MLP neurons of a small language model. Each row is named by its layer, matrix (down: output weights) and neuron, and shows model dimensions 341-511. Each number is 128 + 32 x the weight over its row's rms, rounded and kept within 0 to 255. Numbers have three digits each.
A block is one neuron, or neurons of one layer that tend to fire together. After each block is what it responds to, as a language model described it from the Wikipedia text at the highest values.

L7.down13:101174146167048098120059137105122125082201178072134086116123081109085208125137160192097161165209109148147142127128176129083132073117099132134161150145078153173148106073090150115142145110150119114098123127162084120148162172139138176110159135092159120180160184116160099082134091142126129184138129142118136087155138096128147186120127139171129126099062105103128184145074122174123165130145130131122123145131199136117126097039094147096145110110131110106095159110100141124103083134166099101103144105166139104105136117130
L7.down70:157108122107149123058150131139085110085131149061109130187162075067119116160085169141122107047113067081149119153051106087130090158121137109138057161113104145177107182114134069130000144113170146159122180122126119091109147166078088194114112178117067130121103120108131063107156119101115151154156118165127131182166101170165111119122131087154138102161106152171129147130139145153165148199083185092106139102141114119124109130089126126125154113139110108133227132120129098144132160117098110138168086155140149142151163168129
L7.down92:151084100130076140130078149177158105161076128094076115154163090112133144152127099157142136127144061147143097156149129140073121107119108133167084130100091164124168100108079104117180151138126166129130109165126117087015110121138094130161102111150131135086116185079108170189116131108113092118164111138097123133150216104070117116078146127112124129150159174122092090057118115130162167104114140142119148140134122099157158156155221155105132093101120160080108038122141119174137141104175118161174093117146146153068144068105
L7.down149:180136123170111122103133098167182074107082121168118115088089123116116165121155199097129114082153133085159162168116096085102150159148121123122147120144146168109052152170125104137000105118143113142127089173115118128117081160104108152143121123136153137128140101178166166128112129109122136096089123134133120074159097177106151100096126195152077159128101158097034106165089116104129171152117166058149106122135224089137172116072155108107126094127165146141255149162142139123067187146169078117122112119141118140110110112102
L7.down451:108129124095106101102178157155116159070087133069134138124096109107162070180115194153082153113090163080192117076152140133154078089088099173085126151168095109138143168114087122112131184044139107089126154103078199077112157177123164137099107079078203083172136100105154102174178159158118116108117092122102109141148143136189122100115091122133100140136117058143146152102142134099066106093129121163101101123116127086159126165161149098124088094122131149134153144076073086115137190121113126163130174056112153081068069173192
L7.down639:125151114137138114112123120116174131130091156088147107150168113130118101085134088170087126148139136116107109105132199089136167131168113146112154152148156038096062121086053101151042100074150152171068164143127114130138134125119146087108135139176072131084141113110135145088132090151142142127122151146177120091139122153155174127104044119123199133139126099113154142145101047134116077142134083122187090081119138137135099101131112155079107068136170157109177091100099123174148110183096163086087145138114180146149148151185
L7.down660:151155157101136127119128070108161156071201132096125120124140106106140132128113150163104106076154091166148092082158100091089077113118122099148131120130113095116186114088119144146134076113172120096116101127160169108194101125176142093099110111179124113103132167130132171105086133150115186122128093133115142153222164107145071134057110107180175117159179110124123136152123085112151135079142163108104149133130199126184117112171122116120123185115178118136133074159124138138153174158129085116146160079124119150090098135149
L7.down739:096144177172131080060137118129146138119109128051132219131136038106102100128126134102108110139159130053119110084087119178073133148178063145182115140163106042134088088170124146157083127074130107144098174111111141172159153188124107118149214111104110148139125082137164065098176054097081229147111111162143138156134170183143124166150126149089128177141100111161118154078124102123154091108176164120079147133147104158173133093048108171128108126103164180115136134108069177179141131142187157089137104135163127084062117148136
L7.down1092:166157125180111096086104174158149103122114140137146112137154142118153240119150126081172163107172117098159173121081116146086136121094152113096165118099085191095127096109122104118037146126141126117151163147134133114145154109115151114117103091134117162113046147174195134185129118105017174121104156148181160100107123168104114126109097140093082137153104090121111149185151098108062113075171148122118097156150142078182168123148113154133151126133179121074169113192140100112072116144118124125144111169126142115154087121078
L7.down1209:099092099139062078077099082120090102136170164127125126157089101086115179187101123148106135188148176084131160151184182137123103177129135114139052072116088160197163103204096129134135081109105193104114100164168124185193119150105155101146152161086184180173148130094138130080095157156099094109133079136177110134139145130184110171145101164135132114131149137113152114125095128101100088136108123146190151126094159155184126107140184108131134101104135126131119123135114107117142138088155188100122149120138099055103148142126
L7.down1235:119105139139151188106214084125168095143107146054071126130117112080098100168085157169120140127033095117127147159119166122133180167128104187133104219165087122168136099155126150172101135147126156148156155070104134168109166088123085157156133123130062094121200087197180103102108181132161144134109129113099157137174140145152151152082167156070150054094081093111091146104129140188110063170052172138111129143150155164153137092082154124162077167116143178118155143077109137076113099153129144144083122130090127084124128125099
L7.down1487:109096079124085134097117043169105131117156124157187107177109094097093124078115140089146081146111057103128109165181083181200139156166040100108115102109094175155087189119092125139073160091142125115100153149130099139120118104140091127073080128167140130155126061060143152100116078147214184141151098116101148196142108159189117140202123136131109195133088172091140096090154093136187111103137059067140104131150168096116113132133139135110127100069121145115212130195099154087139122120116130141113172179095175133104119166124
L7.down1604:101152148134174150162097125176091116131132055161150159114154089129058114174104112104115129119134080140168104130134088119150112140048144135098168109122135170111107191116210096139124108060117096130132122136108142109175133156124128179134144160096121172076109174139197089183141136137168146110112127134108113092166109102140134135128103103092163145201092116058189194092186134132089165070112134128108113083121103105151119142173135094141121086102097102132049132116151085159164130088117079157113075160055148126182138193103
L7.down1745:127171147174159116109068155140135075102133119101146147158127114058144162130146196138129113081119145146130146089094157121089133173189109141067077198150078137148118120181101129146023153193148151128117117098117119179094095119122095104097050120152102140118141131147110155138062127118152134113104129088186172137160105141126123158057114182109154113109125075167108091100186106077099135139117132124147125165126152121108137107086089118173135086107090067142223192176110099111113187098133123127132164118123077098157144112116
L7.down1838:143108068131159103111107123124128132082128140161076120094144077118131131160172143119156121113134062096083114101117124131183114137221136088093126163139133155143173143155084124165000073113169104109100166118136147118116105087147112172053149138128153123128120131101132139104112118122138149071125134145110162112115118139104136134089096161140163145090085195194097074144173086107128131132102072134112151088100142137146156148144124123140088116091151102087245182116160174164139147141121123132188126157151131210122088170114
L7.down1981:104191126118167081146119190105113117127123094135128090144115098051091150134143126141142136106139076110112125130070102171095084168169104124148114168141110167135057093109203087141013133106152165106104144086138140141101143147058135116088100142098139140128118109134158172124032150097146115119122078103138149171170117174041141155149161150144142135158120117114133108145193082116133110133129121118096089111131099198180124141140111153146179128130192167081245201108104125141105127098141136116138181151124064171111068128127
Short word-start fragments just after a prefix, quote mark or hyphen, mid-word, as in under-w(orld), over-r(un), un-int(elligible), "H(ere).

L3.down732:126160144154135156110147123111135195179127155100073106146155133096163101096075127148129086101110110086176101068116125120178124057078194107178160135116134131179056128077091172078086156101068161207080182108094109129115093092138158090098102187118113105121119076129163155135126098133100141167142071132170133153063156169146103152092079132146117143143176178169131084155107106133134119104114108115143172069142196084156072120142117134098132078118055123130136104131090078140205097116173125163118137136097147149104069196063
L3.down1060:149099095110129136180099160106157137085098088057118098106146110167176102155107156069126121128112126184126138097123169083148107138113140144132158065130140126115116102098122131120095108162106105175103095117117128088109162103149158096168168184113172145159151192153142138168130160191143086143137080154083077197121110154113133084172126126166143122170144104114145162163143162147142096112101160092124099117196081092136125153136126098066066098057101089147167116120166178148196152124101094177129082125147176135108137138086
L3.down1872:109084123110120195133178145116213078056173118103133080195154100094152142137165140170116155165141080089103125130158110141168098088126089111169141142140134170141094120123107175128000151129163150161113150103143138107077106126114141114069142080073117111170115133127143116135124157145083087153123124158141153123121162116119146182100094106141150145104145123154126082139171141199105107139118142159089106166142160078099134124118138114078116098115098110110153130098128093153159116093142126126140143145120159128171159176107
L3.down1916:142031169123133144160121160141107191074150192075088173140126189106156107101127149111056133116130053147087169122178143149097108084077162134133150133079132116104088167124135156175112122144081144187167134089098167148107121091158117088100135166135122146098105063133148170154107150137181158157125166137105131135178159109136125100137173135106214138112106179147088140095113133163117094136123097113102093160079146066088108126147195124112089160157102114139158151144147168085170172085091156132177151148142127099117163129092
Capital "In" starting a sentence or paragraph (In later years, In Argentina) or a capitalized word (Interstate, Infectious, Initiative), plus other name-initial pieces.

L5.down526:139138183095103108108160128109121142178087088136095080084176158073174141111140142093149142170143117088111080139113108128147135166135138128137154088135145089157085100143086138078076151068075125142165092144120116125156064101120124113163122099112094153136134098190076142145140146103096119150142186171113064128135166115171140120136162124144090134096161154088123134167054132133208103174116119139084109200142106193152138111084113159216138131150096174104132172150159107165170101102176137090085098136163127119073148125137
Early fragments of oddly tokenized words (on-c-ogene, un-usual, in-cluding, 2-016) and lone spaces before a number or word.

L3.down273:095152098135102088126112116091150182132095160142120175139109093106153096100163121132138071086123114176176103155162133160118150127136137106136109106130111089155119071122122127147105110137169135134081125133123107122104089106100096113161133104113136171179133097147139132187117152116129140155143150105138063106121134124176174145113122166092154154154154058119152142159163162111120129045100071135105144189141142119138151099107156116071072121133128166189190118099111162129095168156146084161106085151115111168141098136109
L3.down842:129072101146134147127115174095122145160129116067150164195114132119122105092143086133152122123147137106119136156130117186140173164114092071196090161130097152151107122115110106204101112078155165149098140135132083142135092052088100110169133125127090138128150103146114168127142101189124093098145171146132104128140089167142119134091107140114160142149147119100135168133120176140154086124129061124148131115093156101136105151108126170130117150132113122143184153144162092124105106131142122123144128107140134148129097146090
L3.down1257:177112107110117152091148093115119149146130034134086114157159152109074148121082134112221054060138147123150067137127139123096080126122151154165077147145193218102139055136248132075043132076098125164134155134089112135212157122103169115103153070122136153145136116110074124203109155160092119118128193114114122142080130073076119129160134146124149174117121139102068118071108133159161108125141115117131145086139125088140100155110142121142125138164129124150149163077180140120143148169099119145167129117092166174140128152125
L3.down1404:126086161143079139134192148117155144093108141173105113108130151089099125123154112151095075179090108097139143059162200150139131151124145115114173130133160194102063149164127145122023133113117197166187154140171138121155127096183115122191130134128132110131055101119108147127134079091082084082179153142039071094091147134181125142112135096126107103108144111174173148133099135126159089105119136125154168147201178096125065116126141107149144149162124142127144118144082132113160143120148082182100121138061135135109162161117
The article "a" (or capital A) starting a noun phrase, often fused with a preceding comma, verb ending, or preposition: ", a", "with a", "for a".

L5.down561:060137134123112077085131158142179159127116120084161156157143121091103114060136120066143137082121118084145117160160121144137166155176207102126114160097103141130111108156213073187114119094134173116123127128098098169182064134023117107160162181140149110149137075118091119166113158194150073095145152134130086113157107181109120119099141157146158094101105174116098155077113111122096111093127109189117122156140123117155111205145115149118107116159125151102155169145145115138150121112158181133126086143121157180114106128151
Tokens ending in a standalone "a" or "A", mostly the indefinite article (", a", "is a", "of a"), plus word-initial pieces like a+unt, a+wakens.

L7.down36:122087111130168108102079144154062119134092173103070174121148120103089147164161124165138157180116164130125135076144169105131118132143211081158142139133115113151106139147125182179063055125099155096181103168142126133174114133103141095141106184116158124104179183190137131110113125151160139069121146123137128143074109111117104129099147164111139087160180109124115131164152162109196095191110076087086126063144140103153071098081148097104199102145168133149148101158118133095165145176137096145124167121174148156165094144094
L7.down701:187129136144157140121103129082121131076125175146114136126110083064039081145117145067132110123089105126096124125102108156115206134134129135118083186128098147165081111149157167129079135139164118164088106153097145138142147163118120115232117128146082126147074106166106136062138136141170120143148144131187148120129106149115128136108102161184117147107139168146140099092100119122159145176167148160133126110167191093125128088162107070138103151164113090125213136111138147165165174105176168125130141109145181183114118088132
L7.down757:080152131149078105050125067134171154098125158141131161132091094151100158136077091087176084077087167161156159219156141152165093150097126174130136125145125128111136156142161148105146103118126149123161109153180150138134101183118143143186130151076143137115132182156098113142148139093160080135129205115118119077130129094148097146062119150119085137107167120091124152100104131148135112135168143173139092163171115093101175109181142091069169141110084122150060070093141070132147057120133113124107128136074143125129115103157
L7.down1079:116152110140135100104150099066093142122138105170144229215175158106130122128117081140096136092114077108163135086165138120158127153094087164114171147182130174139088141151139109103044075141082185098130185134123141108105123097115088148175158165123119176126095147140114097099095128108144150140084140114123119113064066167111097105097115135132130137127122167086101147166145131074099177081115141145121147121123120128115135115051083131147124113127171086107109150108094142144181175142131168088129137157128148085155146129115
L7.down1202:146150159185123107099140153118116108139104155149159170075127147105108092127127147133080167106128041081142111103172162177147114154135139146142087155117181148148133107127182122118084064079148139180111124117120127228102120173110041124149163107122133160104157119125150165104140128153102107081097088091102069134176147112138141095124189169144198162179100139133159110128107131119143082118102092142112151110113117113214161145122150131150163169053122139058121205124102114095115164130124132142123124076070109147130162119154
L7.down1233:131135115133084123089171154134121114159176194166153143141103117138100098108126098128113087154068086140140126127087134168183191176134106080139127079107062108085109163125083121121117116130101097151170111183120156139080071129183084150110148069155125074160179130140103028067067166157174156135121144108161112109109112083159050121165163156173161184173152089208126109116086084149167107148105106122103183105154104073108134180105091198142091180097106098122205152156099094090143151139087153120157138111167163119138172130125
L7.down1273:144108129124144126110171093138089083126112137111107177132109065118099091147122097098158119199135172077134137171165086105155145084107063151083131107144099146076136114124098152096164050090123095187142106090136147137149131152160122144166116141179099120110148118159094118139159120155166188153132178148113067135062075109127155129242142114122078164074175045159056036116132100152173150140120107152166152160159154141071136149049132124116116087159075123142167110132157149094149158174148101105183134086090088111135079145091
L7.down1287:115072137119139100122143096101139152113213120095135185151097120132141094132125087172139142119118160155122155115152141153073105167094101104135095152101162114109143146099159156190151148166117146079146135145168130081135120114130131120122095085160122072143183102122153146130161129143166135102115146112100155151131225129152155102115119107091139056156104148139111138151167150134091166042100121135143111076140142089141096075061160146156111083161100066146148079095153087063131123151146138159075111114188085070097032130164
L7.down1361:137100153135112108137139196183118079112104075102094115121128133104061132127156076140084138149122102158147109109113162105152128117113078146070122113095195127099095114135136129133105194111139176207070109156147152124090063132207115166111158091163159145123157137151134100109160170144097168088122179103119095101124089135089058163117104125143157180143138163124130093124095104097119147112099137142117106175177154088148065141139077145148193231122114149153166067165135101158126137137186151144139126127102106153113168123110
L7.down1375:105170138139111170138096081090130077123149162126146141132119107113141122091093101098101164175127134193129123143160109121130103163136106143095150123115098105145157139117170088200186111110099133097128151152116178143201082104067115072123118128156130091119154103124173127097089157132128043057143135141107147060110145098213086186192122115082117162118151196127164136104186164142106132142110128133131196107109034117096108138108124119147088107086101156090093050147109144133134141149157139148144138088158137103102117124108
L7.down1381:158125144124096137162098168126146127131147086138062087167153106147080142171122070098099143125147141152127088120117102136148172142122155136227137094117164121106061128140135122093208116113103098154161107113093097138101066138134140148163139148140140167133107177136155088140087083170130118043104173107129163135121175170054101100124189156120099147129136157181099210101029080099105164164149132186130091173105148083092143134101145141115117151099150163122047130184153098081143138118163120150149146116173127128136104134136
L7.down1598:086101086125106083106064146151144146134157089124080175126111185090093102100139146106134178107073130126146143141191128138151119112162132121082144162134169171114137059114102130137005101098132120138127114094073152109071126132128170155131100119153140102119135123066180115143136100139070134119145132134088114144131119144145102156082079198135189132130072133121143112138088136178132163126154103099146106081124141099163133094073151151102124109142125145104201175111162179120174171127107101153147098150134143131095149198108
L7.down1649:109152119086071117140155104073128099148101119121132095134133163100127028125186138130118095143138194070102154098113149110114094118156114142076081139152132060185099128123076175074087099105136091137154151179141048142074145119167160194140156158144138082091130076110141077159073118137111138173158145107167113130115098139151117144165157147152132166094149078135106131117104171121142128152159150165158126141085149155133077153096136159180091195109152093128151090097122146107166192134087123133127130173116131127118135085146
L7.down1729:163091144090155104151086177188131078107117136107111159135144145111144097117136162109170142101142104138130117098101144124144108139102167144130096105108150163136126074075143141113069120100113180175206083148056119146122101135100175082165107071073131164146127169173209140158134113121118154081127162155118146039076153117143116133094104115128117175169132158101184150181129080119092129106117083103062115121152089088109094123124133134142195172115119117114151125137057150129084136137162081085142128107177110121172134133126
L7.down1739:139076123124116108150094141130061140133197099152152114127142144163063113152096078171080190115119156154068075132117104122168156133092143126136130167111107125148072131136192195085079121132163174113089125127101078117125103159128101062168055067144167172120167155137150125141154096154163130099120166119089179160088182102129105106120133130128188175036156160128054149130138067073121102113109165137078141143141127109170083129128164162123156073115129126118138144118130109126134160126119161097144121126129142120116144126142
L7.down1779:119084160132143088111145118107122089128185111109165183149126167102142140120178184142104117072181089141088143128074093161126086180160140156101115125100111115105137086136141125131056181079076124118123130176133143151101076117127106081070137093112125106135136145157169149108078095117159127118137107158072129148115141161099120148042180149155132136146086112123104066110146091163116141131159147133079154119081117118094106176131115138140094119108134097110221118153147165138130189198109099174189191123132112139123136186139
Line breaks and table pipes right before the next numbered item or cell in track listings and stat tables, plus past participles after was/is, such as produced, published, defined.

L5.down103:143120113115136125122154152218107128115148083139143126113032113168071096152161141118162094127124097158117144075092151083115116108090146155163118118061091151182113140138181157107081080118096118121136098136162121123100102125123156137146112163132190024147117191103194126164173198096129045120125071113164154089095068088151151133135095152134116112072118168107150132179130103119102108155124087119144125133093099070104104102160142073113155093061129142071129131131090106130101121138120132155154155102108138167150147125136
Past participles (or their stems and -ed endings) right after a form of be in passives, e.g. was appointed, be used, kill|ed.

L3.down93:069126105156092112142128107180127115152135178138101194140106198097063193070154119133113153153156141130149097097131154133114060089113145170170218128119140109147129134135140125095115133129129121142159149136103117107139115199066139125092184139071177165114116116083113172084086086126187129167119125172134134143175159128124084155080108118141211103146110119122165080016140154167134151116105065135126111133121116136173161115130142087155149147096138135072102104205092155113131145147114146105069165181087172160130150165159
L3.down119:119137110128153097136101168115151144128179119184093110165121149086111155099111140128154098171196155151206132100166131135108133092109133110174191076158155090125107074146147094127093160077082094178163126137133128112137206115119086141156172122097119111108168114099143124131123076128127059127088147119150157125186107143106143132078117119154198127113060107157150104092095133114141123104106081126120122137165124118106112062116130139147125084133134176136095116158172133078158226151101156090110097157107129176154094154094
L3.down1621:103092082143103155090156137119040089165132139076109127220185101071136117145129082149160149115158100135061136169204115132103113128115111141172116130140116143110182139144135164116039142111103161144131081126202171119050148143157120136090130159127074140093084136138102162144155155149130119134176148083162128099135133087109114173154135154140148134090175132136108150129146144117094101104083124101160051125108125105130145171120142064125107136096134119164196128092152161087149155127109092078120207183179128101097151062083
L3.down1810:154210081125065110040110122102128167142066113140149109091171076151146087096080099165149119163118170102111098174108130098132152140133129067110195174129101142170105079112162171143031094150136126203077111117136142171132177145118146103109081113142058129106127131156100140105118100123138087140113116176077121116133177078129101146118116175156072122163142127166136136155095142099133116125072108181159127109149119129162111139176107148045170168161122138147198145147131136114117116132174146122100171118121086137132150076111
The opening pipe or line break that begins a new row in Wikipedia wiki tables, e.g. league standings, census, climate, medal tables.

L7.down67:101117079119149174102140165047161154113148134116121119164150108121127121103131136127170092139138082105178147121165149083137153181171090101147120144202112147166053102177118137163145208140137145142052151173114097159107105166074108129144117112168117091188128147071098088132100098155153097116139143127160117142140103167116148039168119127101197074109149171087191148067147184118128151116117141153123138161082135073094106134093100152087148169137104126169132142140147072184136145175121075157145101104147108161124105116103
L7.down90:080129121134195156125131144118103108197164141125085077091122117150111126115174124123060156077078121145149024152110168052126145151102115159125149159145183077154118157130085195130193093079164160095138111129131162109175129161134086083102117101172096106150150096136120120113133129143134111109154127072160162143200102119150172111131106099101138102165155152124161131141139131107092101118078108129096131156108178125140099184136127088168133157175158117175103119142127103152106137101152103201101121091101129143083150104134
L7.down153:078159127145169112084118166140125173160149195070094151163155148148139138093140111104140123164113101139155137086208155105105152185190135097104154102215138129136044111136139142188188148138141106110112115139169155151110125106178153177099159142162123099055140119091077090118164122133128112153124129076143115170139132167193137141107112106102143091140116121111108089051146152108181135177051175120142156119129097085146182157160116120090115152106075143121088094074134131122125108178136145089141105121113138162165164124149
L7.down268:098106118175156069126116175117146123135134135159108183170171147109144137134120157128128086128077191145129141110121152159135188077177112088171060199104151128138109116131142160130135152076153157159093176110116193124037101134122107117080134148154088130133099163134105115143134046167127113104139138117164123115074111140144104106052109101083150174097124167178150169113133116152134119149094084131105149127113169129109062147103101082100137176133139060191171099101149125103147102151141148125116182083148096155118093134126
L7.down291:151188136116109111133105145096107086141092088207094158118132157120137094178131090135180101102129198110172127153191132103148164115155160153134113193107171118126083086083117118179169140071142177110102153137177126122124109144117110151153145118116108126141141144131127150171099051171137126058192113132109127041075173097173107148124095147066141098157151170147169082077060111125123114148117105115126163233072129113141148086152142115114170164171141130140151137072131102125144126121176113145107078131143143087121095176145
L7.down560:087052176133088113162150131130095118132161102140180145167113122109153147083082133130191114064171138138092120114172126106169148114172098138095146130185122142209117128162104099157135141130189140135159148105184164169112100116115134154112121075148158072067158100151076119094123133107082145171173187147152132134151047166150174136179123198158151093106084091098128060069156154182090157140174134115172097150157167127114103125075146135180165195142100149088124144143103198146113134131134157125152119118186144120112082119097
L7.down762:156088112112115131140152136200123155134103139100091137174105063094117166165107200110098153091122140106160148107129117163156072107207133089101179131105133128122079090184140154124167165124174166150129089097084112142079126099130164160178158110125058107122137110104117091136132102129126160078130137170119141105083129139131109079111141159155100102117134128169089176009074140134109144085148155178122160141099150167123187142056133115065139081129192117134110156189077133148136141201130076115152123137105103137148067105160
L7.down790:118105129141140141101128151112171182161209135147151142082149155173137087124085128078165093064141083116094100102142157091197090148153145098156125089114140078132124114132084167119169122110103219128115086141109126163084098147167099135106212130124146142150134096187118095127131096160090117090113122094133152096098134145132121090110108109126199128099112167120153167108095119110117122055134148139121152148102133119110097115142122110099127154131092121141069117123053102186128123116148079090105125081138106113114116137108
L7.down806:139125134140144137084160143094119171156120098088111097134155114123093085120107154122106122114123140129130134124113165135153088163143129128096124183117142149137105091145135132098243128120147138114106122094163137128114112122145101150119116212117106143111174137138122176095143089140108093118157120119142151111125137157095101168131124104134133119125130149086171115000159178099166160092132089118116158128171157136053140129143109160092105117090116171131023136153133105105071116165111167145129118124164144136132106100137
L7.down959:137112109118179166122106162093161161088134097131100101067131074183111073134099135111074163076058120148146137084070149199156217130122158102092096167174120107157108158063125150142167110017096107148145101109163098159112124125124138142090173145119132140133131091153089121137146132122065103114169131145199142127071081125116189149106158126187101126150170139105150156161082179134157073140190149117155088126125121094113092184147125136144172157116159138135058170116104113063099087119150088150105145106131107199125096192112
L7.down1549:128106150137128159122140096153188161163148093129112091156125104133145152090118111140135131153130129166133133162156122130167162120158122037108115134140157127128118141113107147171163176130107082180114083078110085134118094123110115068087123114129136127161132127174096060141193104162085095086142187140109105159152122106142135131139167099141147057105127061134133144139137129112095103084143126133109164171134134110107141150136088147045122195090140217180108111131120103088139146105136061106131105081194101170141090083201
L7.down1640:045137115145160102073108140028105174165162151167117161180167160095102094130077113123143111104158077134147108074177122168152078160162123108129088100125120129186088094155152087146187169126146126116075123134152156161113146199167103142132160135134160091132124104108135083152128100108118081114137124101160119098121150160119172102108109151098182094132120124124133164099150202058150157053148094158155169140117138179103133110112105132153157095118150154150118097108067133125136103110122148097135114088139150129155145144133
L7.down1645:125144127143164149091129159123093126137173141161144155113060097130123163148087127114130186138115086122175129102086177142120137118170155139107175095157056126118103129137099199182111129138203142101114143168139192147102119179079113096141088161157131125116202167053093140100121117096121139185084192162129159126096112145130138164157134178071108130104094105137180167114139137109188151110149165095146133096206099082138144119041159190112074052181134139173174132157117195166131106182121132115162140089152080140164117123071
L7.down1682:129167114137102127090117097154223100166108093047135104133152166136118099124092085118122162108148092132164109127118093110148121076104150111135182132081122137132118177133168131143151106134140083148117112100104121141134131122099144118154167120162124089168133115140147101084086116154077121122135157159030108131160158152056095043181094170114142132132192105133129137160070153106164146123148114122098212134120178098082119145095084139123142102141120112149046107183114081090124165141068125181127041076106154100177079125087
L7.down1860:119132197157154127150130136079129162106053116112152195128135154078176077116170106154135067132138194154119190117107166113102149199104191085155157164122130133076128145182152141120090162101110167135072178109183157095120087125056126111135135137138089121174197171139097121146120088150136093121109146082143150154149151112102098139128148117079049112129174078171140190151087160102153075084100103164135107135100145167065111106087092140147169121203093123094151165153139098162051128135103160177137123155070141176136103088078
L7.down1896:146106133143091133108146099136133125159080119100141172129113148145142098127110137139113141118107079128080098109136080132167202149163090113167097095140088084117097071083163120113150129099118143107125150168129111162094140120149134084175147138087166125135093131179106119136120159124136100111125098135147104178148150091168114150145079118202115134100184101080182122111147120154120088125144116057159170153133154121083101147122171130105151151138091090110096131201155166108216146130151134125117125094120151110137153136154
The article "a" mid-sentence, often fused with a preceding preposition, comma or verb into one token (in a, of a, , a, was a), in narrative and explanatory prose.